config.toml
hidden_size = 384
intermediate_size = 1024
vocab_size = 2757
qk_norm = true
parallel_block = false
init_std_up = 0.0261
init_std_down = 0.0
optimizer = "adamw"
beta1 = 0.9
decay_fraction = 0.768
train_tokens = 360200000
max_steps = 10993
dataset = "wikipedia_en"
MLP neurons of a small language model. Each row is named by its layer, matrix (gate and up: input weights; down: output weights) and neuron, and shows model dimensions 80-175. Each number is 500 + 25 x the weight over its row's rms, rounded and kept within 0 to 999. Numbers have three digits each. A neuron's up and down rows have the sign that makes its largest values positive.
After each neuron's rows, "fires in" lists the words (lower case) most often at its 100 highest values on Wikipedia text that the model never trained on. A number after a token or word is its count.

L12.gate877:477500485518527493451514509460500505533510465535502552529515538519454505521483479483504434495476469483477492469525511451475533494512467484532502528488504521523521528508496507490462479487470492472486525475470507512474468537457516521539501525479458529518525500502545496512527473495499556525
L12.up877:494473499519518465491533485516504486456575514529527503494509489521455506477536447506490518518488521509509478537433527498522477514512483523503518525507508500518463459523513506463554517505484489541488472495492504476495485499496490525515491514513497509453515487474508496543518512523518530469
L12.down877:453518538511501478486465469488543521458474501562496526485499504481526494476451586511516485482481487480483482467555482494519537496494502444530503551506526497508506524538480515510509484516485493514529523458503501524489484501508512475554486529460519519511483511528539493497498479497501519502
fires in: "a" 78, "an" 5, "at" 4, "according" 4

L5.gate22:509532437489508463477474510515492505534511531515550495495494488480497522455512467507534498496523521510512525535484520489491478507478481474495553501501505525543514484509545489506477499484495493537467528488485482485519502530563475464535530478467522522476495502464489503528484524499482483511
L5.up22:507483502544495511511512516464507510511536456487512489518513565487438509491485515496494504511497503507524526501487484524506566505471491498516473480512516490527523455523473539462516500513493514454482524527474497472459475514489534502434527541546476485498457513479523474510490501484506494529
L5.down22:515521535472540492465496527522517499528465476506469469525503485525497508487533523490501462527493509470483548542476452481480513514512533511505482480488508483507533468474517485466555486482471508517478525515436483474503524479504484536496499508534501494489506513486474484455526480438554483550
fires in: "to" 32, "with" 14, "by" 12, "in" 10, "despite" 5, "on" 5

L8.gate781:508523471519524529508488573452495451552490455508506493519482537489507489464489510516537463498550482505478511463467504484546491488500490476494495534500513519464480498470501524484501505537492459503515527494490498477489498497518521465512559515495478489530493501490495473487468509443512488572
L8.up781:480505518506506455534470497551480447509490535516507484506556520544488514525493491501544524511525507521557502515516506493489507484495495500475531517480510520517493460517521514523488500540504486536464483509464511447502507522480509552462467539546478507465453499491516486488501500470474522496
L8.down781:502534512520492515486503498501499492492464461451478523502468449501491473485489527544533489494533480507503558562511521486546475478430499508462500459489494522529462505511513522471467503525530509506512498471527529541495539499464498497536512502502488548507499476469514511524481480451514478551
fires in: "to" 39, "of" 8, "by" 7, "include" 6, "includes" 4

L8.gate265:468473491528513508524462507535480499499514489533513494520480503446448491513508484521434480452528527499524491460445484497535451529507489523509477508525477521491482514532469485428520507462447506505480496507514534484509538503519514472466520528479474505489538547464522490484494524477538507553
L8.up265:484483522503472524471474532493506489465521489533477527502518477523473498521500507519500494555480498484501514456541508470450490522481469520531475529497481478503517530486459512492512522478515476496505516494532520501485458509501476521510502478536493477571509447474498533557510523509545524476
L8.down265:481478511505507494520476501545505520517511516482519501493502521493483483515450421508505485474517484526498532463503520491480513490512478510502483486506525522528498514497505503532511507513520486521503465472556509490494488494491507484480480534505486502534481583491505504473508485513470507549
fires in: "in" 19, "of" 15, "from" 12, "match" 9, "club" 5

L11.gate203:481478478509503496490523477544508478501514484498529524513479505482519507504557505498496477501491510497491533490495522495501501504576551472476463552507473511532497483470504490499513508521473481499507503497488442478506526504469474515468492540475475497511439431503546483527472428475530518492
L11.up203:455484494472527510496501504504500473495508507547524447519500554506498531495547513502509514500515482492457472545521511499494474518478546478480512487525456529492525508517485470515456516455479500495568500493518477506522485493511466510504526484428525490487472502485522521542504525506518525504
L11.down203:453510504515514518520520482540537507473496507554476526498435479465479509506515531497488455498478473500481487463500529475485554515520471479492485521500508511497483493469451427522532522494475446546498476507494511543516523499482457479529513505455537498484462487526561533521480512502479476476
fires in: "one" 41, "a" 27, "an" 9, "another" 6

L13.gate263:476498483480516491489509480455490496493495481516545446526536501519494519457458510491496489533506487468527498511514507506450471442531521462490448508529524515497458460485488496496460482511470498522524501534444491481475509484498529505461473475462524493530513500538485519525523499479445456478
L13.up263:476470530482537459525543521465503539484510457489495490462521451502488507445508484559464466530475533509509526513513501495471532509495490450500468496516512489546536469488477489532484472519568491514494478520533536494480514488496470466464533504496527493498485500513501525502508489492511519486
L13.down263:548525498477503497507477528520483478456490490458494475453473517462501513541488577437496464506515474516524517507489467505479477452543492489516533526473506516498491522526543468505504510523508536517502511516468488463498514505527537538491522497457472454486497508515479472498507521430438435529
fires in: "of" 20, "the" 19, "s" 8, "in" 7, "to" 4

L2.gate726:482502500499478487469477480473535469483484506511532531538511475529496509491508485517492507518531540499540466468479499472517485491497504492512534540442488505490499496511445508527545509493488506504495497483516497502498510501496464497503577501448500491507473514536508556551440454465510521517
L2.up726:512535466499508488503504485498511496532484525484513494530479486467492477539519527478502488490503521479564519501554474494498499488521506524489511468490479459515500533500512496515499497467505468486482447545510497488502466511479500519449488489461490459493508506506478510480493488439511494509
L2.down726:509514486461443507482482514521519535569524477502487500510515496478492470522489486485518492483511493536550451487490503499484478488492489527499510469495483453496503524507511498440509521433513522485501517519544523474469476448501513503514471517493496475510557499512502545506511498492507507519
fires in: "same" 26, "this" 26, "following" 9, "one" 9, "each" 9, "next" 6

L11.gate592:501484500471509497486483510479477509555471486515525504491508496510467481485508473503508481466525491508498480468446570470541509492509489475468499523480495515513509530487497515497524503506459469531477521546466474490501490473538469522494545538525512478504500475504510522502510521495555495558
L11.up592:554481523497461480549494520542484502482492473491498464474541500536487473443503522509514486501457507497509478516519516496467507500499507464476494514509481508533489487493488518506529503494489499549483511454481487467469494500550525514477470523453488469492518517525521491530481509502499494511
L11.down592:473509547501509456520533527485484505499509488487492528445481519496495506522488511491548455500543472517475531462506491501510521489529480525463502504496505497522463504510502467489502502507486505490500513503480519523494527499513524520464532538542496510499508494513482521528493495489468469499
fires in: "with" 51, "other" 15, "among" 6, "others" 5

L5.gate258:515497470532499496533462521504505503484524449483532471504494503495497495505506462520528485502471487491514467517484530478483496542496490482471491549473462447543470490472526493488473523505519447507510522481493486448477448529493518491470557527437476514476519530517478453566522481466528519504
L5.up258:524480497480472529476451554505507473495469479502512503506472508468538497551487487493502452512539513486472502514532532463468530513514486511524486522470488527525543477493473471497504490472463482508508494529466519481531518494501520547521519462496522467512496472478479494475497478517508510498
L5.down258:508486531454450573493490536510487541484510435519482524513507466502510502485481503459498478502513501532473464478456511521543523516537507521497455518569477487483519534486518492498489463495501489513494505538480527509491495523544517501474482514505433545471506499486458466495534494506520491503
fires in: "made" 23, "began" 10, "started" 8, "spent" 7, "to" 6

L8.gate717:472492546525501517508483507495475484486474510517546502483499485541465460526551468501493472486523516483461515495484503497534480497522487501475469490528487504492497511543505502492499483509490521507537500514484458486543497556492527471479507485510506503506455483493534508533462493475467522520
L8.up717:476513497538509469484478527545567465489507492529486535480485499528473475499488505511517528516505474548474537534484514483509480525510509512510514521485500503514464450523522481504506463511503511484481500560467474480507523518504501438512490491486456536506513487495493544490522468521494491540
L8.down717:497520461518485469538500517479557493470459527512470472503491495513510524501492511484508499495520459499524512489462517512507529584493510488483508481502516517504497485487537474522534500489522482520453529457502493516505488481512511475519559499505508455489480464480463545481469488512542506534
fires in: "and" 36, "as" 18, "although" 11, "its" 5, "however" 4

L2.gate647:537467487465519484451481475483476522518484485509476526504457517536479518470509500507501480497532482486478481531494521511496484515548521476514527482502493492484498513464549516469524525469520500524476547492488477526529506475498499494461474480486517533468481516476534504525532480475518524481
L2.up647:536494504490504535517476464502547463458464514498466490517541485427486512537506498510532520526518495424457533501494502548518476507480478518531530527532529497484500481503491486527509473514548525475547460503525474503496493522489499518540515514449508470482517434522445540495502451520505498484
L2.down647:508473496502492482480471504474530521509504469503495554482533505481476513487479492488498545484507467463473545489474487492524490521536516490501522494465515523477511467482527494479515455487542480496537492517466485504507486561514491471476513492489520549497455468470494552512505467511459488483
fires in: "his" 66, "her" 22, "your" 8

L13.gate364:494475518450522484518487485502528489514494478533531462492508505473484457517519501446513489504533546480554499484480527505505453474512503541514515474491439493524514505491491498496494521504477499534532490466505469476509496484569489502468520500481479527531499509481535501552516455494474495502
L13.up364:555463493488553482490509551488535502496493522565505503492491515495442564488499517501533471483520450522472532512481518478528486493528500432521451496491472533520475535492527490451516454490514539478484502512528516514512534493456522468476498468500533516552536483523512510500521508552489462518
L13.down364:496512506494493476504498586470549493492528513514483496474484531509491476512535501508489522516486478512502506474496559482484498457446516529463486512492470511462507487507538500484534497494494505521550530513474485522478450495499469523474473473511487472501523534517502515489533512474537506535
fires in: "as" 50, "to" 14, "of" 5

L11.gate803:470493481507524507512494477547501477512491478454489498499522549519460513501519517502480529466510531489469500479449469496522500501539483502499520509524514527565497506477443528509508510494545453496493491553496479490452519493521471543523553538451477488509525474481501518481481487466545485491
L11.up803:500486515481511513534561465534479524549468486536506483435561496530501468508524529537504520519531503489513513438511498544468479467475475524504481528517485506458509519521513508466515449474425469495539520495521532487483498505491489563501469513497547471496486484468497476474467494488488463504
L11.down803:515480479530539523500512508470498477540455530487477468542469539500498474500499560510466495506512457464561487513444486446523502479452512510483505464497481529461536507495503501485497513484502480492543504485505451476505555505538520484526514467496522506509474470510500545488508532498479466484
fires in: "to" 20, "from" 13, "of" 13, "with" 12, "by" 6

L8.gate425:439503483486521478459507506506526474540483507488498538510522511483465507527497474483522493503541518509543490463479492476512517513552532476512509493518472520504524454474516527511509500516501488535462511516484462486484539459436508478511462503510504515496452471447521499465511526477504511505
L8.up425:499539537508499536471535464538509472511545561515504513461457532531491526468531517493535475518476511522497500506528497465474449514512535495528448482523479507482506535497477482485485550488455540493448521496500496517506515467474528462484542490521475464457526487495510512509467485514512555488
L8.down425:457474490533489503491512490480572480526486507492481561497488480515520529479492552476548464550493501490459549511552479479433557482491518534482495504514508538501494496516474492486507484467487542468534482494484496511524499463463501470510498497508493514471529479506525513519540493499475540451
fires in: "one" 38, "a" 16, "each" 8

L9.gate776:531464459471510478468481457516535520520516469468538489567487492551467536485510499516535461467517505461501501490458501509555466521491525493477504500502479490508456484464475514505532471506500535524496453480480469494519470524504546550457487481482471488501502488454539509522498488507503516493
L9.up776:505483476515510527482495477507466497521451513491485513553494472522524493466481497473555480492511487539497494497510518512499480496517472484510563491553536518485500478496508491534479490488501545569502524473467479516509536485516513448507501532490532499527534448514508552510516467539510455509
L9.down776:507507489541523488483491494511486497521452536501495524499508509544532533464495557472486506481477505473522532498476536496505490441472503496501508501456535489475477503464527446494517506486486517470485470514492542514490501514460469534540468457507537522515513538494487504454511491517528467517
fires in: "her" 18, "and" 13, "projects" 7, "their" 5, "his" 4, "temporary" 4

L12.gate919:525542444485522491532472532492509555525469489481557476517490535502454514487523468515491474476472476510477502480454493519510466540475474478483502468527511484486518509467495503501501521501532494537485560517507561487496481469493508457504527526469541506529500507455482542526525528474529514502
L12.up919:456497468484498485498456527500490498475479502476429483465476500485448521496502483565492474519509543531480481489519514501487468523489519513535538511528494512501529496503538497491483532492516455544475515522487510470474501477496481493506511487494512499467514516444470526529514506512500504528
L12.down919:540556478514480468512466499525497520485476455509517457509514534485492491492485498503503488490497482498494486465462522500538464472529515485458459510492528474515494518538492528462505493490467490518538495511513536495520512510515502444502481533503507516509518474488473493488493476521526505535
fires in: "of" 41, "in" 25, "during" 12, "as" 5

L12.gate436:460511502504519484495486505458533534536495529524510508513503489515522520438500465505448547524513490509483502495503519493484455513488450476479503519503522491544518470511526510523484504499504469484522517555489475492497462522511519528468476457475514584514520499524482540500481498471518495500
L12.up436:489510492509494468492531454475458486514479472498517521526519472495452500491456525523534501500500518522530552525497470483520521506532503491510483483512505580514524518454468501472528524477460534513470509493479494454514525508500536491496528539522475529491506556472529528484493509509504505495
L12.down436:510506502517520531496468542473486540507495511504483509486453538533500510508500518536490473524533513530532496501458469498513482502500538497516526535498492492467479523459509526503527510483485521501460465541509491508514497495512541529471507495504501519478454487542498491501452498464450445512
fires in: "of" 16, "for" 11, "a" 10, "in" 10, "the" 7, "to" 7

L11.gate757:452451476491514476508478498554491518527496488484499496488573503522456501515516468490513484485490494518485489518462490473510541504525469485481500485530454491467497465516510497510499529470504482478514499503486501459507492477495491541499479516518507510502510468483463546484484520486478488500
L11.up757:474488521477475508561495489472498503474497505463521451520478504493520464508478521460497520507466518523472508502485500486528495529445511559505513506558481502485503506538524503506520483503489500463525565502449491498478482468511537537498536465524510450524462501502515537509534463538505497487
L11.down757:481513528544497508512533505440498519463494499516494520479521453530550475521462510464525481472523535535509459506510462482508528523480491488519474474525528544549533490499499519489443485520525500481547494492490501512518539463472527484467546508497480466526506496523477496485505521505502445507
fires in: "of" 19, "among" 13, "with" 11, "largest" 8, "along" 6, "officer" 5

L8.gate494:519477537501468486519495487544494527516543467525564514501560497475480500535473491536498465503513522491479499501539520466470538526487518459512497500489495490450533524494497470470488538471485525459507500502507486475515518506518508505474522519478540508480498500511496453529470461516496527524
L8.up494:496492498504501527516491516529502506456483508491501472467513493476424560472490507495494535489543539524525490533469476478519501564486470462445470510487455511515492505485514489541509453488512442464468509466515508452493514507497518510518491517504463475481549479483529479499538526485513525536
L8.down494:499459493518518527457469517467505523499484540517476539506517543486496474478498514506492475482465464513517497489480464462479545454534466521505474477496507470517507497449452499478465485507500485503495505523471480476448478499503512514456491506497468494496517530483499505532485481451517491502
fires in: "with" 50, "to" 14, "until" 10, "for" 6, "after" 5, "from" 4

L2.gate89:496508467479509523515476479499500512526510480532487508501530531505468534515496527500493497524523510478484529517524431464503501526526488540508486558507529523563525544519492512433496546491540499476515525477447463513475517480500483483527491543456514494491521509465528518491548520540471481488
L2.up89:535497493481473515488476486502500491514531501466479492528515518493465544476489483500512491508490466533448490462473491487470484536484504490497519465519512570507554505453481484507518482505502468486474488512516513506487490477482477510494486485518523548498470491475500488475529503476487456521
L2.down89:494494489492517523505515523495449509503497473461564515519494524478515480495529460492497524513476504508537467493469528509514504523509524519486445529480515485472482514460529514506478565512504470534524541482492492495508466473470524529482492506492475481520504519535489480484498458541474507464
fires in: "of" 33, "charalampopoulos" 8, "neighborhood" 5, "crosspool" 4

L8.gate161:532496506523546466506494513530529529507518464510475538498549494497508500486460479520548503466509455515499465522451499480540530487494523519502538486518530476490533523522560484483507544504497508497478486486516477475477517516539474527461504506494516493514490528502495506498500487488486485527
L8.up161:451463488494455482507506517456470505563501481518489500520463468509518481512522539493506490518547476492532534538511530542471484490552505539527487476460518464515551510488502510513501487535504438492527520548469488536501429490511484544520507484483518496494478491459531507526497500515495524436
L8.down161:536498487520476502508548502512484483503479485529569467463522499484522512497462485537506510486517513517523501507493552467553497520495478523471479498502451473563516516507501495503500498523486477549472495486519521492493497493510471488479473471515519521509520514517518507461511500534493499548
fires in: "of" 19, "jr" 11, "mr" 8, "vs" 7, "in" 6

L8.gate831:450502452487489487515490467522515554526490471483554503543542536515470516499514462501535484495476506458451487478480499492491486546500508484514503523469467510511477459472490519477498532487474474493496526521501468468529517486523474514481489506455521523481515488527460522478519511516512510531
L8.up831:497499538519527465512493475518494533475511471524517504500542463453520474504476510532483512508513507482470511460503501496491501515492500556500523472532529515481482495487476499500507486468509549514510509533549483510460468497494494484473508489491510523519490503475496476522508492465553475505
L8.down831:545484486506502475473499518474504486498475492503510478472503481509509486549493569466495486487510494482497477575444491489537465504483456471479506487523530520527510514488524530533493464477492523537502525535508497504453517500533503512546494495526528464513498500510500505489518485455512523493
fires in: "from" 72

L8.gate507:499434490506495468488498517494467516498528487533529507469503479485462452518488488503474474503492490478495509513468496509517509509518477490494489482466520513496529540474485462482527491482446499493469490502507476517549471449487507511507521507462473534523539500527497501481519474493541541522
L8.up507:510467496510453490489551483497477502497527482487484509479511489481472467479515548528518519486495482486496501510518488485497499477538474483492467514445518493480495546489518443489511482472495511504484496479532466548572477474491533520512517517550464504521505525488450499469535505501507520504
L8.down507:475528529502483471525497492519504473506514485463526498525510504524503514462490531503514519511495483492517501501504538474541529486505498488492512511481513499497487473495497530496490504477539537466523458495510505481498497512472525537499516488559528531515499493464469483472504562537491500489
fires in: "to" 91

L11.gate148:487524466482489532498458497512484483516503510541496475506515528454473506535511485512499521499480537430524575469490529514504468511548476501514502520508484509552466483491506472495502463540509523482542480510478505508481491539547508468490486495493502484515500474514498548497515487504469527493
L11.up148:496490458496456484529521500494467494516510469479495489525518532487515474458489545492491525487481503518495497511488493484501503512483537543500479493479480508487524508517541499530511532466470490541539533561486480487511493435474508480499509551465529482478496490544492512490512527470508513518
L11.down148:492515517520491516517511477512501494440487525542490496495481536443520537511528499485515503521510486471525547516528503451488519492517488517486529512477507495489490474460524509523504517511513496493485505473519491480508527515483478497467494497492519518503481508528479534488505468472465533512
fires in: "south" 14, "north" 13, "east" 12, "school" 7, "west" 5

L4.gate32:468452501483527526513514498524473519506448462511519465482504549499493512531520494518470485466483488482479501499480495466525514476487498478444521478507509518556542488522497512504507485506529506479504467511483500462464551482534490489485507508521486475490522486506564510509485492451489510515
L4.up32:462501495471511502507512454474522506471504523489514487555518510484484524526513500525515515468496453592516545532482519529520462431476498489512525488515509464512516475515494484490523502485504488482477528522540486475499472540522489453489473521498476530489510513514495524529502497537509519510
L4.down32:435477470440529553494520489503506474449453498526508492514499526477449505441524499434469497544516468470516502502523467485461490474474518522508504527489481484479487553487502502473464499528477515480455510491471515497522566523487511484495523481540487469518490534512523542499485532459498482503
fires in: "west" 15, "south" 13, "east" 12, "northern" 8, "eastern" 6, "southern" 5

L8.gate413:536516489504516499494459522566506544542507488475485488513521499482461482481489456516526484467504500507484489498472495452511458510500475500482517470523499502509533474458524474487470539464482521514516500464517488491483531477486475502526442498463508519531497458528518508522470464501522471466
L8.up413:508524520435529527494486558500464525517521512511462476518502532536478469524518487530498476509513483496491475512473473486508512514496460512494505527485551493511499512518501500490481498518479487515526556538478520532477470472527489509499494504498488459520441509483482520507509488513500489459
L8.down413:533501478478440500469504552521514487507496476482525498449493526504520524468480523498545461470502470461459517486483515493522486511492513518487499530465499471509517489547471510489553555479509531489509491500497521488543496452479503526531479502513467518537511517492484479529541502500535507469
fires in: "of" 30, "a" 17, "at" 10, "from" 6, "an" 5, "in" 4

L4.gate985:517457464489498485464456486524458513502487500465513531559495534499520540535497495500469516485502507515524448456481477480475481467512528506481477452501503472505489493501490531526516510530475532514507473498490526513522522504477466459522516485474503482534509493482497518508499480491501514536
L4.up985:517521519449493483466510478514487511522495503514498508504523510519507483521520516531475484525542520502489491513507536532485473480524518497527505510519468449406482494476487521483480527501523501540513474507501470489503471517452548425479479498494554465489501465551476516505444527493498529484
L4.down985:507514532474494528490468490489497492497494519516504526498471496504474540497575526518526467459484507509488484518505513535494465514498496471441510492493494479505491458515543468468503535473476493502484490507539531510504496555494511449505474477470482425465496484524460501491518497509539494472
fires in: "this" 30, "yes" 14, "that" 12, "news" 7, "following" 5

L13.gate215:497479470493524493501468489483492519476477451495503492496477491489462525529462493502469489501503515507527500458484495496523464494529512472489520500556506466493527524488523496493516506498482505528498460484514511495533559488507466510498483487527527537443508520498516505455496478517525514535
L13.up215:521463467524499502494518478470533507474495506488494489478497509493482505504443501517474510520498521492472455459516495491500443530471471521486533512511519502456503482490507495508520465513487505487549495525557456492519514496482510493479503493456472476484480499489504490522528510497539513540
L13.down215:520563494526532516464511476521487541494476500463515466543474524502520498492517523506515487533466528517450488521460479489507486514496505529488475520487520483536492496512478476504495519499492507490498530474535496535485486511524556495502468484504491529531497507499526501467529508492496514542
fires in: "in" 61, "of" 10, "from" 5

L5.gate475:490500493522524447511485491483504506499502519498516476512497516499444480497481510530486508478516482509534522520426488477592498476497525512504483477474511503542497489515464492487559498485476462522473524496497476478529504486487513467503528478500475492524478514520537469511456490509505509534
L5.up475:491509522548514508529489486514506495520500540510492420519484469500494490503507552531485526492517508524500530483450500497547495494502507521480477499500484505518495488492473494498542471488522510492462510515536481536500483475481560472486531454503450513538505546507537471498484495517513500501
L5.down475:501500514495511497521467501507511464514481505501520504525451468483534533482524498459512484514479479526491479475515498502499523494483466540505522492522460477486499477523515476473482465491470529500550473487513517516512541507518517503479510503496491522514524493524497500466556515507500504470
fires in: "to" 34, "first" 21, "can" 12, "of" 6, "in" 5

L2.gate491:496509457484533488492558479547523489509511475491508471484531453472512491497534503534517510492529517465476495502506496468510513487512499494518495517519495489520504450513532540465519501463494490475508482469459472466469471468507484498516519493517503476476444483496503514532486505475476521499
L2.up491:502515535515491527510502481534517449481529481512474484480510497470514467488521545524525489503525540481496487474553459480488519485491486518485514518509477489483456503520484488494504483486470448507520443471487486501462478492481486509515511529535506463477473502505468514529483510474451548525
L2.down491:478503537518444504514549528535502490525516517550452504474503484473537514470512543488519453493524489487498486498519493518469530487481490538498473502542473511490508507502489464521499476498465479520476478513519474500459526466531501534485511486462495504533525474500531458516483529505527521473
fires in: "one" 65, "some" 13, "another" 7

L2.gate337:484466468496558496503489494487505488538472492493488519490484513446494503511507470483461450458506506497502509513480504444536509497511515517486459466514457506503562448504517504521501509476499497459464526512503471524486552518499510506533478491501495489512484489471515512529491480521507491478
L2.up337:482505479497525526487479481482527520495475513494478499488468500474506507532491487480552513507503477567510563504501468483500520456487488512493469535497491495458518468532490512504494514457509496458525536514484487503544507529500524522478534476482511458509488490508471507474472501505489453543
L2.down337:532500510474496519487514484525517502544499513504523530514492554519499485533505486488535510464497526494553510490512484421478530500499519524493461465477536493497517509512498538451512480490532525500538499486479517520450518504497510504554490519518470563535484497529501534493514501480507501515
fires in: "became" 18, "to" 16, "as" 15, "current" 11

L12.gate880:535472472511546497505517485487538502510523450505550490524504452520432446502476493524470521479484445517494477510503492464492511487464508487489507516492491537512521539510489495525496501525499526535486490488485473448462532489511465539484511479504501549504549470519506526527470517524524492517
L12.up880:509506482492522448515437506487525540491470512489500515510464524546496482485513528520498504519505483508517524503494502489502492499532465495522502503497510499481468471466486479508555516505515534499503537532468509523509492541493498495534516528537484503564504513501536495544475485512525514476
L12.down880:524535506490502514469484489514467484474467466474515502521519459496496472537470509554499478546495522543511479526534486502529507559491512485493499472518527477513538537522448501477570486524535502501458476482536468519517511526492523509457510474485509502578462481501462466503514503483478486541
fires in: "and" 24, "was" 18, "is" 10, "were" 6

L12.gate728:505476472457490450511463518517512556534463496514495515478503495523459501512494478544502471464513500496512553489436476498542462515476493470493503527550488513502513512447527506476530496524470490480523449512502469492520478547526501505529470488480523527461490499481522552532472469547507523505
L12.up728:557500482506489475518474519529520551474479486485449503481546534478469505503486508519540517445508450536502503486466450500526486499501484522495476524533481527484535520490527479520505502472467473486487529514507456537506529559503532497536486493510511486474485548501512517538487471515481512491
L12.down728:517489481500480485483518493541527542446446529497523531471474570489457501516518499507564497533485498502469525526478490532551533480541500513475470484479486495469486506465519489521503502484479492487499517480523485535489530556502538530510498495509516491498487485467483539515484483502469508486
fires in: "as" 25, "vice" 12, "became" 11, "appointed" 10, "of" 8

L8.gate904:515419432506520485554486502482505516515482479486550510527485489491539515502499481463516447527493524479539506505481523476510439518531507471511514504486512524514492484505503507510527537497496509528484507533487494471522507523467486509481510459463508506459481499512531530493517507494475538469
L8.up904:532479483487501500540441494495500496519549494472503477474497503473513446475533497498507461510485508517504499460481535484527474507527510481479477503496490466497542471479538509524501553512461506521497474487498507489485507447464501475487440515525508496541477518457461514455511427538487499495
L8.down904:490465469506514533490483490518502473530485493462476477446473491495498482509500531439541463474501533504531479506487496488552485549510476457512498518510486495489506479512507497529479474524492513489475511498505480519500534447547466547504454500542489503463486523462505513469502439520513495513
fires in: "from" 24, "at" 11, "attended" 6, "early" 6, "brought" 5

L12.gate125:477470457536547531505512517490512503502492502498519518451542525517442523484480505497506460462477557498524485542470475479522480496563504506499518515511532510541553520486490488472518531489455466482490465528517483489518480505477454500524489534510506461473477486478486482506503500457514551480
L12.up125:466472547502527483477541505499509480500506496523492519538473490512491492510504502528456480489502559492495490489499530450532508557497489489488498523498524512504487536556477470464502488487496515453504486490547517522515533493496517490496509486494486510520529469480535518525507471496501476457
L12.down125:465522513515502484473518536516517498477520471544473520488502479469487502494512579514541458506493520506457528479490510494558548494479486487567543530489511510513498552452482475457513464529480519496499481457503514505511491478465486505538484484464471535523510478470490498485508470461496497477
fires in: "a" 52, "an" 30, "this" 4, "each" 4

L9.gate979:530469531475520497495499538493510537510493463463524507515488498473475496486493477480503497443484519501538504493446488472546521528487529498468524514492480526492534522452488475463502484484539528472480503467498453489486539514498525499515525492506534491501490510477498503489438465489515477502
L9.up979:542474483475515481437502520475461551519486497500514504469528519515532500499535484531485496513441499502492493490483502469517539493491545508473554532527492447512511474489520486489473504467509527450507547504492483505517478514542527494522475452514499477541459490443499480453498508470524532515
L9.down979:528482446473526546503502475500501518509490531548486507498475479521524517499533574495520535504501497484491490479508501468456487502501486516438483505478494498488490501492548486506497506462521497501522505491514515537486508528489509484490472519507509479522484488528462502495484465534503526486
fires in: "became" 19, "as" 12, "is" 11, "become" 6, "declared" 6

L9.gate875:512466489475454515507508532503447502525469510483519494479539486483494494457495478503499503490514520420504508492477480497509480500499485543506500472473490487481491522492523514475495517487505549469531513483510517454517488481467483515474508508459523478498505516484518477472500493484525543504
L9.up875:527489513479508505499462514467496494494492453529532527505496486508506537466477485498536434484513514498506466470484459491526477523511500477482518526534465522485460516459494539487492466494463492485527483521557536479484512535462484505522472467525474511520529508472533473521535552502520531535
L9.down875:531503511499519489511515505488462490490483519494493478489521497469484523508469516480539499493519485513497506489507479472501527464573500526471501502516500465506512537516442516444494545499507508493519484548468533441509500496499530493506517486494477491498481507481520490466503526501510508483
fires in: "until" 23, "after" 16, "before" 14, "upon" 7

L8.gate56:513451485487486504462461480500507504510455499497519533500499476486495499442483522491482501545473499514470484511469441501516480498540477483536497505485486464530518532513484480494496520524460477492476521497517488514509495487498514533517545527502503513520510484483500513504463479472535512558
L8.up56:506463487446507471511522447557501525510503477485494490491528535491496532523483511541489484481494494529497507530500499500548519493580507501473485505505555493477501521486509522492494545506496492512445506481493515522471532515488511490496536481508466460537480484473526498481533473482509502513
L8.down56:490502505487500508508517511485526491517536484499527499500530507492464513498522541465507496496509514487511522501437498504557529500512473492535527496501477486512504483481524475460539503506500522465554481505468521495473497502468510510484507475497508504539516504492477494505501526509512526546
fires in: "of" 30, "to" 10, "a" 9, "as" 6, "an" 6

L8.gate826:484500514504519526532495485513531541491490482509520488508522481515460450525466488520486534496544500515515532465509529461511498477496491474542529477520489501505464494512487461480517496493508499484468492464483491490511519506507499509499523486515500516537496516483495507522475488520472557491
L8.up826:495490539540495541492493531516495513501484544492493507497551515483478504501511505492492499485487488561477521500469483458532499530487488524480501527492509504521511529512502487504508469491495532472479445437534542518551527513467494471487493495528550485523515514503500488542507503526471495504
L8.down826:531506504506502470495467539491476506469504467503469518512513516486484502518503520513543500458482475552465475531480493465545508479522472491456479521463504527535483486464499516507512483442517477474491479444525498493501474493511525490519535499567468519493482533483511486519505478490478497548
fires in: "to" 58, "as" 15, "for" 8, "began" 4

L2.gate845:447443528492502517489456479507509468485512478535491520484508506498491491516534516490486485511467514490486521500507447455506494490477530515511492489521508519476514522477475494514499522511488511464498502480500476528439513481496487479481520537516520508492515443501476501485486495524489488476
L2.up845:484495524465522522456498500467509520492420485523463539510514484490501494508479515499486489514514504522473493565505432492519504483515516511512488503531532518476491495514482525526517521501471572528517519519493462573514526486513514470511509498524516509523481470467508522502489469537490504456
L2.down845:507477474468542530477535512511499489488456498502445508461463484492477530466485501503520513485498465509510505533513493505512515502473473502518491520493504490504504459478500488533504533501488523555505501526512522574494516513515515554506514526513530464520469500479527473533473515504503500493
fires in: "a" 86, "the" 10